{"attn_scale": 0.0884, "parallel_block": false, "init": "normal", "init_std_down": 0.00189}
MLP neurons of a small language model. Each row is named by its layer, matrix (gate and up: input weights) and neuron, and shows model dimensions 245-340. Each number is 128 + 24 x the weight over its row's rms, rounded and kept within 0 to 255. A neuron's up and down rows have the sign that makes its largest values positive.
A block is one neuron, or neurons of one layer that tend to fire together. After each block is what it responds to, as a language model described it from the Wikipedia text at the highest values.

L7.gate424 [114 138 135 117 146 135 113 121 123 131 112 130 124 117 125 111 140 107 157 110 116 116 128 107 122 140  74 127  84 127 126  82 149 100 135 145 107  80 115 156 138 123 114 100  93 108 141 139 111 124 110 106 150 141 117 128 111 149 120 126  83 149 136 112 144 139 140 163 131 133 117  84 102 113 103 153 103 135 114 132 113 133 122 114 108 120  93 153 163 142  87 111 151 113  98  85]
L7.up424 [134 119 131 105 176 158 128 152  83 121 106 115 133 139 110 131 150 124 170 130 146 118 110 155 116 162 118 136  96 134 107  97 159 147 156 144 124 117 143 109 147 124 149  99 112 131 105 142  98 104 160  86 149 133 123 107 114  96 140 141 121 141 146 121 166 124 135 128 132 144  99 134 135 106 126 135 104 125 145 154 125 121 105 119 119 124 165 129 148 131  99 139 136 130 120 131]
L7.gate596 [136 115 118  89 139 100 122 151  86 137 115 155 127 141 108 104 130 110 129  87 136 103 113 137 127 140 107 111 124 134  89  78 161 162 181 136 117 119 124 152 136 106  83  97 108 175 107 179 137 117  94  91 158 118 130  89  94 115 144 114  94 153 145 158 169 140 107 143 122 101 136 107 143 118  98 124 118 138 127 127  87 105 138 136 118 134 137 136 140 114  99 143 113 138 107 137]
L7.up596 [106  99 131 137 110 149 137 124 154 172 121 130 133 116 118 176 140 140 131 109 129 129 112 131 138 119 128 104 107 133  98 140 174 100 162  98 120 100 136 115 129 130  92 144 148 108 102 120 139 118 130 163 158 107 101 137 182 148 108 103 158 126 106 114 101 139 194 136 126 114 127 117 140 159  88 110 119 128 118 141 120 121  96 103 154 131 154 122 134 155 127 134 150  92 149 140]
L7.gate667 [ 68 120 146 117 115 123 135 119 142 152 134 120 135 118 117 144 128 116 147 164  90  72 121 109  97 127 136 124 104 131 127 129 128 135 143 110 169 144 156 125 157 106 127 165 140 119 163 122 107 147 143 135 134 101 183 148 158 103 117 134 123 121 156 129 136 179  71 124 127 158 118 106 121 143 120 112 132 136 100 140 132 100 119 120 115 109  96 114 107 146  85 150 163 146  92 135]
L7.up667 [135 103 121 140 130 139 150  91 113 147 113 114 131 140  64 118 112 123 153 103 138 159 154 117 105  97 137 136 147 124 129 118 107 119 137 106  97 159 111 111 113 111  84 112 173 111 131 140 142 117 142 146 102 118 120 104 141 121 147 153 124 121 138  57 100 133 152  93 121 140 109 162 142 183 169 138 131  97 138 141  77 141 140 102 141 130 103 140 156  95  91 112  78 134 142  95]
L7.gate797 [159 145 143 131 135 138 122 195  90 109 122 106 142 132 135 106 156 177 142 139 132  66 138 130 131 126 134 141 142  87  89 158 142 115 153 162 123  71 162 150 192  97 100 144 199 164  99 168 136 151 150 106 102 100 112  73 142 123 120 177 107 105 151 173 135 150  89 160 143 109 146 108 103 139 154 143 118 148 137 147  61  87 107 106 156 157 140 143  89 136 140 117 113 114 108 119]
L7.up797 [129 141 146  86 141  77 146 101 102 119 141 118 116 101 136 131 155  90 171 146 116 124 176 102 117 120 161 130 128 139 132 119 139 100 152 101 125 125 158 178 147 118  92 113 126 123 124 134 151 128 179 125 158 129 121 141  91 123 101 149 126 144 160  94 108  75 144 113  92 125 170 107 168 122 109 133 117 109 120 123 133 141 134 124 132  99 136 123 111 134  96 156 118 125 154 129]
L7.gate857 [135  96 183 115 173 128 136 128 143  78 144 140 110 135  93 104 135  99 147 125 156 132 128  88 159 112 121 135  93 184 117 142 103 143 144  91 145 123 140 144 125  85 120 123 124 120 133 143 197 106 148 126  99 187 125 148 103 123 105 117 110 129 125 117 128  93 134 117 143 102 113 102 157 152 157 138 128 150 154 140 125  60 143 138 139 131  90 160 213 130  97 126 128 132 118 115]
L7.up857 [122 167 138 121 123 161 115 128 178 134 142 136 128 118 134 147 169 115 132 163 187 112 118 105 103 158  77 152 131 137 121 142 112 145 134 150 128 168 125 110 173 211 145  84  56 117 174  96 109  80 138 107 125 126 145 135 109 142 156  85 121 122 148 123 156 111  52 127 120 190 155 151 106 105 128 168 129  87 139 112 130  76 118 108 133 120  98 155 103 133 110 143 149  95 117 115]
L7.gate897 [108 126 160 154 175  91 119 113  96 129 135 108 126 115 168 163 150 133 148 128 132 152 120 140 152 185 122 137 149 130 143  97 139 111 154  99 118 107 137 103 102 113 117  90 104 140 120 138 143 130 187  88 102 119 127 127 137 134  59 141 112 140 152 124 130 103  69 140 112 135 127 116 120 129 130 165 109 160 104 127 102 105 116 119 136 106  81 148  97 165  80  97 149  82  84 109]
L7.up897 [100  99 124 128 103 138 123 124 112 151 134 101 138 143 123  85 146 116 122 130 111 121  98 161 136 132 115 119 117 158 127 147 128 106 141 129 131  94 110 157 169 108 110 102 142 100 166  93 163 118 158 154 179  90 123 173  88 158  94 141 132 108 121 109 117 145 148 131 141 144 157 139 177 157 127 117 110 111 144 103  84 176 131 150 121 132  80 109 126 154 151 123 102 125 154 130]
L7.gate952 [127  87 167 127 126 129 145 124 155 116  96 172 134  64  95  69 143 141 109 126  91 153 132 167  96  82 142 123 132 111 114 135 129 104 133 139 113 114 157 119 133 124 107  96 165  79 143 121 137 164 146 120 142 116 152 152  72 137  89  82 121 113 176 130 139 145 105 142 147 100 111 113 118  95 166 148 130 128 108 153 128 158 144 132 107 116 120 136 134 156 156  94 154  97 136  67]
L7.up952 [148 109 136  97  79  96 118 132 122 159 112 141 152  78 139  94 125 161 142  88  74 100 115 121 120 114 143 149 140 159 102 129 119 123 128  96 103 161 149 141 147 137  90 110 128  84 139 138 136 123 104 151  81 172  93 120 150 167 110 165 150 129 143 119 147 151 148 127 158 151 145 155 102 176 113 111  95 147 131 141  88 107  91 123 186 121  63 166 144 138  76 111 111 145  98 109]
L7.gate1169 [116 125 142 131 144 110 155 121 172 143 126 107 123 104 117 170 103 150 161  80 161 158 148 124 150 125 133 161 127 118 118 111 122  79 146 110 129  71 178 139  80 133 162 174 120 128 130 132 133 122 144 155 127 119 134  95 131 169 129 192 176 101 155  92 133 139 118 111 132 104 130 145 134 131 104 119 134 141 140 156  89 132 137 129 140  83 133 109 130 101  88 141 130 115 130 105]
L7.up1169 [166 119 128  93 128 119 162 114 120 114  96 151 182 124 143 165 116 131 132 147 132  84 117 123  88 124 138 164 111 146 131 130 124 141 111 124 101 109 101 163 103 106 133 137 114 136 137 113 125 150 140 136 122 148 125 150 153 144  71 118 124 157 130 120 129 123  91 113 152 165 105 143 159 135  94 168 111 158 165 161 107  97 121 108 147 100 114 147 129 135  92 120 113 146 132 122]
Responds to: Mid-word in foreign names

L7.gate404 [ 99 137 159 135 143 111 129 136 124 159 159 121 144 112  61 136 110 135 196 106 115 123 162 120 173 124 125 113 108 131 130 146 139 155 140 139 158 160 119 149 120  99 131 113 134 193 138 154 140 111 121 157 166 130 125 161 109 121 139 110 125 127 140 115 127 147 134 128 140 150 124 151 129 134 124 139 122 130 109 103 122 120 144 139 166 115 115 162 153  97 137 140 120 132 147 149]
L7.up404 [119 113  93 100 148 144 131 139 135 130 134 148 113 107 132 107 127 138  88 128 118 153 115 114 123 103  96 148 127 138  91 120 121 101 112 136 126 100 151 139  91  91 137 148 161 130 148 107 155  99 130  98 126 172 137 108 160 105 177 126 151 143  86 127 112  99 101 110 137 108  87 129 111 116 132  86 164 136 112 160 153 154 129 121  94  99 133 112 159 123 102 173  96 156  98 156]
L7.gate966 [129 136 152 164 145 135 115 116 153  93 136 143 108 106 112 145 123 154  82  89 119 164 105 140 118 143 146 137 102 120 134 108 111 120 126  78 133 134  91 129 117 125 132 147 151 117 120 148 111  91 124  64 118 105 142 146 127 165 107 168 118 161 126 143 145  94 104 128 140  72 103 132 128 121 135  91 124 160 148 121 131 148  86 105 150 100 101 158 146 145 107 141 163 126  95 164]
L7.up966 [122 100 131 127 159 155 115 112 117 111  92 152 144 118 133 147  87 109 146 103 126 150 132  90 144 120  56 112 137 102 141  85 130 119 145 117 151 133 137 142 125 138 164 110 133 164  96 135 141 123 133 151 137 149 140  91  98 132 140  90 136 138 129 127 124 156 125 105 166 120 158 110 122  55 175 160 154 160 113 143 116 148 175 121 194 119 121 117  96 139 126 153 130 152  87 140]
L7.gate1231 [150 124 173 152 114 135 134  96 115 123 119 110 124 161 152 130 143 130  91 126 120 101 132 147 137 158 158 142 127 149  92 144 142  98 160 130 108 150 115 159 127 141  87 132 175 127 139 114 155 134  62 159  96 126 136 141  91 106 110 125 143 148 139 159 175 104 114 158 128  86 110 114  90 191 147 113 137 128  88 121 110 120 116  88 160 145 126 117 132 100 125 165 174  96 137 101]
L7.up1231 [147 146 136 131 154 133 146 151 144 137 115 107 153 100 119 116 166  97 134 155 153 147 105 152 133 116 186 134  91 137 156 126 100 145 135 110 183 134 111 129 133 125 128 153  99 111 125 160 102 136 115 108  85 157 167 131 155 122 135 163 118  76 133 103 127 106  93 128 167 109 100 133 145 131 107 121 131 117 128  94 103 109 142 127  81 133 135  95 145 123 134 106 107 124  94 198]
L7.gate1287 [120 145 161 145 156 158 144  96 123 120 153 161 132 135 121 152 111 144 121 107  97 133 122 146 152 132 126 143 117 112 111 117 127 142 140 133 110 157  96  96 149 136 169 116 137 152 101 166 118 194  53 105 164 121 160 115 144 130 167  98 111 142 116 134 139 145 114 149 144 112  97 146 138 121 124 119 130 110 104 174 150 178 159 119 153  94  91 133 102 128 135 116 123 153 117  87]
L7.up1287 [146 133 113 139 116 173 114 129 142 148 163 124 143 114 111 136 142 176 129 151  83  93 101 164 129 145 144 170 171 117 123 107 130 157  90 164 123  99 133 139 161 123 151 126 117 109 142 122 136 107  96 128 168 125 128 111 140  87 171 134 114 116 135 116 150 131 134 118  85 151 137 106 112 107 130 155  89 127 109 141 134 147 136 111 162 132 107 157 115  89 125 130 142 139 100 115]
L7.gate1372 [ 92 119 161 108 105 128 138 154 111 129 144 168 165  91 148 131 126 111 117 129 143 185 156 110 145 124 160 155 104 140 116 144 109 107 155 116 112 155 154 110 100 119 171 130 135 151 123 109 154 150 127 107 113 112 134 125  90 158 132  91 126 167 144  98 128 150 103 146 148  69 137 141 106  99 103 132  99 114  98 113 107 119 127 129 135 106 132 126 133 124 127 133 142 121 109 154]
L7.up1372 [137  75 171 136  92 116 124 136 149 167 130  76 140 124 108 141 122 128 176 137  88 166 138 105  96 156 125 133  87 103 139 124 138 109 139 107  99 138 157 128 123 130  83 159 136 113 113  95 136 116 134 108 141 142 119 107 113 150 134 104  90 162  97 165  98  95 146 111 132  96 119 138  98 155 101 146 140 178 104 127 101 111 129  77 182 100  91 143 151 133 129 105 149 132 136 106]
L7.gate1434 [149 142 175 159 153 139 109 117  89 152 168 160 125 145 121 151 164  90  86  91  91 100 150 129 123 178  86 162 156  79 143  98 111 146 123 114 153 112 102  96 139  88 103 119 168 167  77 179 143 105 115 140 104 132 124  69 143 120 120 165 108 132 124 152  97 138  96 131 142 110 116 170 140 168 130 102 149 114 143 157 118 111 132 138 167 125 131 110  99 156 126 133 136 103  57 166]
L7.up1434 [143 136 146 141 108 135 143 132 142 144 166 134 102 128 170 115 136 142 112 149 113 136 160 133 120 165 154  78 131 120 117 115 181 177 128 174 114 148 117 103 149 122 138  63 134 146  64 124 161 135 118  99 127 125  94 126 158 135 141 106 183 128 110 135 125 122  93  78 102 109 147 141 164 102 182 159 145 119 131 137 113 141 141 102 146 152 150 149 102 116 115 173 116 130  84 177]
L7.gate1461 [129 144 144 146 165 134 143 121 163 145 169 117 134 105 106  95 126 146 128 131 119 136 129 115 180 110 164 119 119  96 124 108 120 121 146 154  88 107 115  90 132 137 114  93 122 150 130 148 145 149 163 118 116  94 139 141 141 115 115 138  83 113 184 145 141 122 109 127 148 132  92  84 129 142 115 129 119 106 117 105 116 113 133  79 117 148 118 107  97 150 130 107 134 142 101 159]
L7.up1461 [126 118 148 156 163 134 117  74 146 133 132 145 146 120 141 154  83 100 164 129 118 138 130 124  83 110 132  84 119 146 151 146 150 126  98  91 179  80 108 102 117 172 143  78 136 121 119 124 102  96 126 103  61 113 136 111 107 151 113 142 166 110 135 121 124 107 116  95 121 141 110 104 130 116 172 143 149 135 145 131  90 105 153 129 166 106 129 102 143 109 130 121 145 139 121 118]
L7.gate1691 [131 167 158 104 121 114 107 124 134  87  93 154  80 125 130 165 159 104 143 153 135 102 159 108 123 129 141 116  50 115 109 141 131  89 117 112 105 137 142 149 178 125 128 121 114 144 137 183 139 114 125 135 128 132 138 109 158 137 131 103 164 167 128 145 136 118 121  72 138 146  90 130 122 166 148 162  98 147 130  84 124  86 143 155 179 106 135 126  74 178 143 125 199 111 133 151]
L7.up1691 [145 136 111 148 154 122 146  71 163 182 175 152 113 114 106  95 122 138  78 101  82 171 172 166 131 125 133 126  93 105 103  98  82 137 145 100 117  57 126 114 107 134 114  84 123 140 126 153 123 155 145 120  96 112 139 155 128 148 136 119 144 139 108 148 155 200 163 146 135  72 126 139 143 144 157 155 154 136 115 136 114 183  80 130  92 115 133 150 146 102 141  99 149 142 123 122]
Responds to: Place-name head nouns

L4.gate1565 [124 105 154 120 104 164 128 164  93  99 102 121 115 112 121 120 114 128 108 118 153  81 163 129 138 160  87  98 121 124 129 127 132 165 136  91 123 145  90 144 170 131 168 104  91 153 114 111 145 187 140 106  91 156 144  93 117 144 137  99 124 121 159 169 110 130  98 117 123 114 131 115 111 149 135 144 142 143 121 130 138 104 138 134 152 123 144 112  97 107 138 121 143 116 144 140]
L4.up1565 [121 102 120 127 108 138 102 122 140 112 131 124 113 136 112 101 117 134 109 103 163 107 117 119 140 162 150 123 115 126 148  99 163 138 125 144 176 146  67 107 144 115 124  87 122 115  94  69 137 137  92 130  91 118 157 117 116 151 165 140  95  98 148 160 129 132 143 143 149  93 134 127  92 129  80 111 137 126 114 149 116 129 167 163 110 117 166 134 135  78 117 138 118 116 140 106]
Responds to: Word-completing final pieces

L3.gate108 [ 80  86 151 121 121 117  98 150  89 111  81 127 134 121 123  85 113 154 119  90 159 142 145 107 154 155  87 147 164 115 171  81 126  75 143 136  78 109 137 104 120 143 115 123 120 112 147 160 160 149 146 137 120 106 128  72 130 135  85 111 124 107  94 123 147 169 109 130 103 111 118 118  95 121 168 150 115 124  79 104 159 101 103 145 145 115 118 114 121 109 108 101 145  89 113 120]
L3.up108 [108 103 131  99  87 144  58 143 116 128 114 102 168 141  96 130 103 159 109  83 167 165  99 136 113 164  99 154 196  89 177 110 110 127  87 160 107 134 122 113 133 142 132 173 134  81 153 117 143 132 110 134 130  45 138 122 116 127 105 123  94 141  92 133 152 141 132 144 120 158 169 148 104 146 129 145 117 133  86 103 143 108 128 130 135 126 108 140 132 118 112 121 135 113 141 151]
L3.gate265 [147 137 122 123  93  95  89 161 105 105 167 123 152 141 158 120 144  84 118  88 132 117 175 124 134 176 134 148 111 100 154 138 136 153 164 116 112 144 120 140 152 134 118 125 100 135 128 117  87 139 150 120 134 134 145 130 116  64  95 167  98 122 170 102 126 123 118 123  75 116  81 128  67 143 121 137 168 115 151 140  83  97 126 120 123 148 155 124 102 117 128 108 137 115  97 135]
L3.up265 [133 144 123 141  77  90  88 156 105 103 135 118 131 140 142  75 145 124 103  91 145 130 144 122 121 161 118 115 110 140 177 111 122 117 127 110  93 125 124 119 126 139 144 123 123 111 143 130 130 126 116  89 116  91 131 116 111 105  80 138 118 164 102 105 164 104 129 112  87 136 120  98 100 163 121  93 133 109 151 127 105 115 102 119 122  88 139 149 152  81 143  73 130 143 104 151]
L3.gate520 [122 130 172 127 189 141  97 113 111 157 114 155 140 110 100 132 114 124 112  72 103 120 112  97 159 145 123 165 151  76 109 140 132 151 147 107 135  97 112 121  88 136 139 118 163 142 117  95 142 123 120 126 135 149 172 150 101 130 131 129 132 159  98 126 154 113 124 130 114  75 102 139 130 110 149 159 146 128 113  98 134 140 117  59 142 102 107 144 118 111 129 121 121 124 105 149]
L3.up520 [200 151 117 129 143 128  99 180 154 115 116 138 114 146  95  94 110 153 154  89 102 161  98 142 102 129  98 107  58 114 148  98 131 112 123 149 172  80 136 130 176 146 128 125 128 101 164 151 114 107 157 115 107 148 137 155  93 136 147 182  86 133 125 115  92 129 140 128  91 109 135  84 190 145 177 126 152 122 164 152 138 151 138 156 145 105  80 157 145  74 122  97 141 136 111 115]
L3.gate623 [128  72 128 180 137 149  98 138 154 141  88 172 183 103 108  87 147 167 130 129 121  84 121 150 149 126 123 164 170 120 130 150 133 101 140 148 139 117 131 121 151 113 143 103 156 101 143 125 139 123 121 104 140 102 124 118  64 156 109  63 115 159 150 177 166 130 152 114 158 148  80  97 152 137 125 119 136  67 121 107 101 154 161  83  88  86 132 110 166 146 124 114 147 154 104 126]
L3.up623 [143 132 120 140 137 202 124 157 112 106 122 137 133 129 134 128 137 101  98  85 136  91 132 170  98 131 180 101 148 123 123 133 153 114 107 117 132 156 119 121 155 128 138 160 167 146 159  93 120 115 111 134  98 127 145 107  81 133 118 183 106 154 168 140 143  96 102 124 126 104 130 107 164 147 153 111 144 145 131 122 132 110 144 123 154 123 142 138 112 114 123 158 103 118 140  93]
L3.gate692 [109  97 146 120 154 135 133 119 130  87 103 166 134  96 110 154 179 113 104 164 160 121  93  84  84 118 157 111 166 128 115  94 140 118 150 103 113 133 138  98 167 105 121 144 110 175 114 140 139 176 118 117 103 153 120  91 118 110 147  94 113 139 118 153 120 113 110 145 128  98 132 136 121 125 151 120 139 113 153 160 124 169 113 128 127 131 154  90 137 133 123  97 173 128 145 169]
L3.up692 [168 141 118 125 132 174 151 159 127  77 138 102 127 151 161 163 132 149 117  97 158 174 126 121 115 162 119 134 120 114 127 108 116 103 122 110 150 157 108 160 169 110 171 126 142 115 127 145 165  98 138 188 118 116 158 153 120 118  97 161 149 101 112 145 116 133  85 126 163 126 111 133 173 141  82  85 141 155 150 112 136 164 110 109 123 108 118 164 109 135 120 145 142 117 127 110]
L3.gate782 [158 128 156 127 103 124  93 153 156 170 128 136 104  99 168 145 125 130 104 107 117 129 107  91  94 154 100  74 151 141 108 131 125  95 129 142 100 156  96 136 177 145 144 144 140 164 133 111 177 109 170 139 123 159 122 103 102 152 174 128 174 157 120 123 169  83  93 133 126  97 117 126  64 154 135 130 118 149 196 113 125 138 112  93  96 102 146 140 127 117 145 157 143 113  95 147]
L3.up782 [130 133 134 136  64  99  98 143 124 110 141 135  83 140 127 173 107  91 109 102 101 146 130 117 150 140  94 176 125 127 126 167 140 102 120  94 131 114 116  80  95 111 130 138 158 115 138 146 153  99 151 188  88 139 136 165 151  96 135  94 116 184 142 150 151 182 130 119 162 168 139 132  99 138 123 121 108 134 148 128 159 102 110 136 122 102 119 144 114 165 128  93 161 137 127 158]
L3.gate1176 [127 114 133 144 107 131 108 162  86 126 154 163 119  99 141 127 137 107 145 115 148 157 147 148 127 120  76 161 143 153 189 129 160 128 125 126 124 108 159 124 104 123 178 141 108 115 130 156 158 151 109 108 140 126  98 127 139 133 134 132  77 117 108 138 186 110 118 132 136 151 122 112  97 121 131 152  93 139 156 103 143 153 135 145 101 152 122 139 146 113 183 172 154 145 127 161]
L3.up1176 [121 139 124 119  85 100 123 163  94  80  94 153 120 162 149 118 157 131 138  96 118 100 135  83 162  96  96 142 122  92 143 146 137  84 159 141 112  90 134 139 114 181 132 153 138 148 117 124 128 133 132 154 128 124  82 122 121 118 159 128 118 116 147 110 122 111 149 103 140 119 109 167 124 136 136 140 150 131 174 141 144 150 195 131 146 108  86  98 131 110 151 136 144 133  87 143]
L3.gate1345 [107 124 123 126 186  96  98 158 145  89 136 153 122 110 109  88 152 107 129  78  81 121 155  83 141 117 138  98 101 139 126 129 151 124 142 114 122 104 125  79 109 127 174 139 147 139 126 115 108 156 137 118  70  98 123 104 131 136 123 129 136 171 163 113 140 177 128 114 140 133 144  87 158 208 150 128 111 102  95 142 146 112 132 115 143 111 117  85 116 131 137 115 150 121 131 134]
L3.up1345 [152 110 130  95 158 112  99 104 155 134 143 107 156 127  70 105 158 112 132  81  94 129 130  76 137 125 146 136 128 159 118 123 143  90 112 139 150 146 113 111 103 131 123 132 133 103 122  96  94 125  92 121 151  78 103 120  96 152 140 147 124 121 119  97 175 157 118 149 119 120 145 100 149 167 144 170 142 125  88 145 117 116 118 118 133 116 120 138 123 121 147 132 137 139  90 131]
Responds to: Head nouns after "the"

L3.gate328 [ 72 162 119 109 145 122 124 154  81 137 150 116 114 117 142 134 159  97 159 140 127  86 176 128 127  92  80 149 155 140 111 160 128 140 138 110  85 123 136 155 121  94 104 164  99 156 156 120 137 138 112 145 119  87 135 153 114 148 160 138 121 105 182 101 139 189  89 100  89 157 120 113 124 134 110 166 108  95 140 139  96 133 168  92 136 166 119  61 153 134 155  96 152  70 112 110]
L3.up328 [141 142 112 136 131  70 133 137 167 113 113 105 185 127 154 108 127 141 118 147 132 148 128 163  63  89 123 104 118 165 113  92 130  89 139 132 116 169 139 123 111 136 154 125  85 105 144 153 119 146 116 189  95 160 133 126 134 193 117  97 135 129 169 102 115  98 107 125 129 176 147 109  95 129 121 120 160 113 153 148 105 170 133 106 132 101 100 102 102 141 105 115  78 119 158  96]
L3.gate537 [150 118 170 147 162  79 136  86 125 156 119 101 149 140 179 115 155 119 105 166 119 122  74 137 150 142 110 131  96 131 148 139 136  89 140 138 120  81 112 127 103 107 154 156 118  93 112 149 118 147 144 169 112 136 133  94 159 112 134 101 151 149 132  99 155 171  53 114 137 132 127  96 120 136 150 106 143 103 122 150 122 157 107  98 128 122 187 132 118 121 175  92 144 111 117 116]
L3.up537 [129 152 123 174 104 143 115 129 117 150  94 134 142 145 121  89  99 138 121 143 109 145 165 141 103 129 138 124 138 108  96 105 139 151 130 156 120 101 137 146 134 147 160 116 145 152 143 119  82 114 162  79 121 153 105 157 156 147 131 105 175 156 145 174 112 149  92 170 144 143 152 176 119 117 154  74 146 128 128 159  76 128 143 107 154 175 104  97 168 114  97 147  46 107 140 125]
L3.gate608 [154 133  80 171 144 110 122 146 128 150  92 113 104 156 119 121 129  98 117 153 133  94 124 107  83 116 155 146  80 102  90 142 102  91 129 121  96 117 163 154 143 107 111 171 134 138 146 162 110 112 157 102 162 155 131 140 163 144 100 138 157 125  99 117 121 122  93 163 123 120 123 154 129 132 127 133 137 133 142 112 134 144 108 114 110 113 118 185 117 120 101 154 159 100 123 149]
L3.up608 [127 130 116 159 158 125 119 133 129  95 157 120 161  83 146 123 125 138 147 117 124 131 134  79 128 116 102 128 196 147 153  68 119 127 149 122 123 108 137 147 118 157 142 126 134  85  88  84 161 102 130 171 133 120 119 123 134 163 152  99 120 135 120 132 155 101 156 124 125 121 160 100 132 138 187 172 150 100 144 112 121 125 119 152 111 108 143 105 107 138 135 154  95 140 128 149]
L3.gate619 [143 105 128  82 146 126 119 125 126 109 131 137 117 149 108 127 139 156 151 145 115 180 200  71 108 132 119 121  86 134  80 145 101 143 145 113 112  99  66  82 124  92 120 138 105  94 111 128 118 173 176 110 113 128  76 147 147  98 101 165 165 152 154 112 125 154  90 162 142 129 147 118 134 139  77  98  93 149 124 169 109 154 133 102 149 120 108  97 140  93  69 118 155 113  62  90]
L3.up619 [155 126 124 124 138 154 174 117 181 129 126 122 132 124  76 164 136 101 119 156 130 171 118 109 100 136 148 165 174 148 104 155 129 104 137 111  68 165 170 137  67 139 149 111 153 134 171 101 137 105 130 115 165  98 128 154 142 149 124  88 111 184 146  63 106 156 137 111 111 142 166 101 137 122 116 186 138 165 102 177 116  83 137  70 147  88 109 104 145 133 161 149 109 127 120 150]
L3.gate827 [120 122 134 135 164 182 135 172  85 142 135 157 141 130  97 110 172 109 134 129 124 130 185  95 129 147  48 165 111 110 129 135 118 142 147 114 111 122 105 157 133  67 124  92 113 154 121 106  93 141 101 113 134 111 131 114 107 154 156 135  94 110 127 129 101 103 125 139 175  82 161 101 145 121 156 113 131 161  91  72 163 130 131 123 105 132 120 120 155 114  99 147 119 128 138 142]
L3.up827 [ 95 127 118 124 112 126 146 178 136 142 117 136 151 123 118 131 125 125 125 120  99 142 156 118 121 158 104 156 169 144 106 151 143 123 134  93  96 113 145 115 130  71 125 111 102  69 118 149 115  95 123  91 121 108 119 163 133 151  72 151 149 104 140 136 114 133 154 133 136 153 155 127 125 154 124 126  91 142  68  65 150  80  98 124 150 122 149 111 103 118 105 117 143 128 105 130]
L3.gate1336 [149 138 137 135 142 123 169 144 152 126  80  99 113 103 100 119 142 124 135 158  91 156 136 131 104 152 120 131 129 100 111 116 141 144 100 145 140 108 156 137 124 150 133 128  90 134 160 134  77 185 118 103 104 123 124 147 143 143 147 158  84 147 121  85 157 132  95 134 177 136 121 121 145 121  94 108 145 119  94 132 105 105 114  85 121 101  81 110  80 140 111 138  89 113 136  97]
L3.up1336 [157 122 119 159  94 117 150 155 107 189 121 113 116 149 142 104 115 101 136  96 151 125 128 102 124 134 111 154 164 157  98 113 149 125 122 128 103 126 152 168 110 143 137 173  98 100 152 135 136  93 169  88 112 136 127 161 130 143 148 143  93 169 148 121 159  93 147 134 140 129 109 155 110  92  94 134 128  87 113 150 128 171 148 130 138  80 129 106 113 144 144 145 161  96 104 152]
L3.gate1566 [148 149 127 110 144 170 136 113 142 139 146 138  92 178 101 136 170 129  73 120 116 147 137 130 152 109 110 129 157 106 167 116 115 122 153 163 106 133 121 159 126 150 137 116 100 176 152 127 108 120 112 148 177 186 119 118 137 136 116 132 137 150 144 117 149  93  83 138 122 128 162 134 134 109 110 137 138 125 133 171 139  99 143  55 143 165  99 159  90 146  70 118  88  89 109 117]
L3.up1566 [109 118  79 140 129 117 121 102 110 134 160 153 120 124 162 115 172 119 140 111 156 133 143 131 145 123 143 116 102 111 122 138 144 136 167 139 118  95 103 161 145 142 131 140 130 130 101 143 127 129 127 158  95 133  76 137 132 148 147 155 156 120 136 187 135 152 140 145 108 135 123 144 114 131 108  98 112 124  93 160 126 125 113 145 149 104 121 204 113 127 118 140 124 144 137 175]
L3.gate1708 [120  95 117 141 103 143 135 150 113 116 162 154  82  75 141 150 134  91  88 131 130 156 122  84 154 167 138  97 122 146 153 173 124 145 149 136  97 127 100 129 128 152  98 128 145 106 136 126 107 151 152  88 115  97 133 136 122 140 111 127 135 105 130 139 123 109 154 113 162 107 139 137 111 170 112 123  99 135 117 119 122 102 153 113 135 115 131 140 160 157 143  84 158 137 102 119]
L3.up1708 [ 94  95  93 132 165 136 112  87 115 110 100 118 122  56  96 132 111 103 116 182 123 153 129 128  96 169 108 140 173 133 114 186 142 140 130 121  87 160  70 147 105  98 134  63 147 118 139 128 142 109 147 109 145 113 163 110 110 108 131  85 127 130 149 101 123 114 172 143 157 153 128 125 128  88 129 137 132 100 122 100 152 127 107 141 138  89 144 154 132 149 167 147 128 154  68 130]
Responds to: Foreign name word-pieces

L4.gate485 [116 140 119 167 146 124 124 163 138 160 119 142 123  97 145 120 127 108 134 121 140 133 150 174  95 137  98 110 121 130 110 130 132 134 180 121 112 172 122 145 117 131 138 104 115 129 165 157 132 124 151 117 167 159 172 167 133 143 108 159 161  92 141 120 100 164  91 155 109 120 131 181 186 103 113 121 137 111 118 107 130 104 112 128  97 132  89 137 135 135  99 140 111 106  98 141]
L4.up485 [174 149 114 105 162 127 124 146 100  88 161 120 133 135 138  97 131 102 160 182 145  87 116 135 113 140 130 130 148  90 100  79 121  91 142 123 127 130 138 118  75 167 138 135 155 117 140  97 133  65 147 136 176 169 147 109 116 163 180 154 143 143 138 148 163 110 118 114 152 107 160 141 134 125 138 153 123 105 110 162 126 109 138  70 153 140 100 124 111 160 112 113 126  95 138 139]
Responds to: Foreign proper-name fragments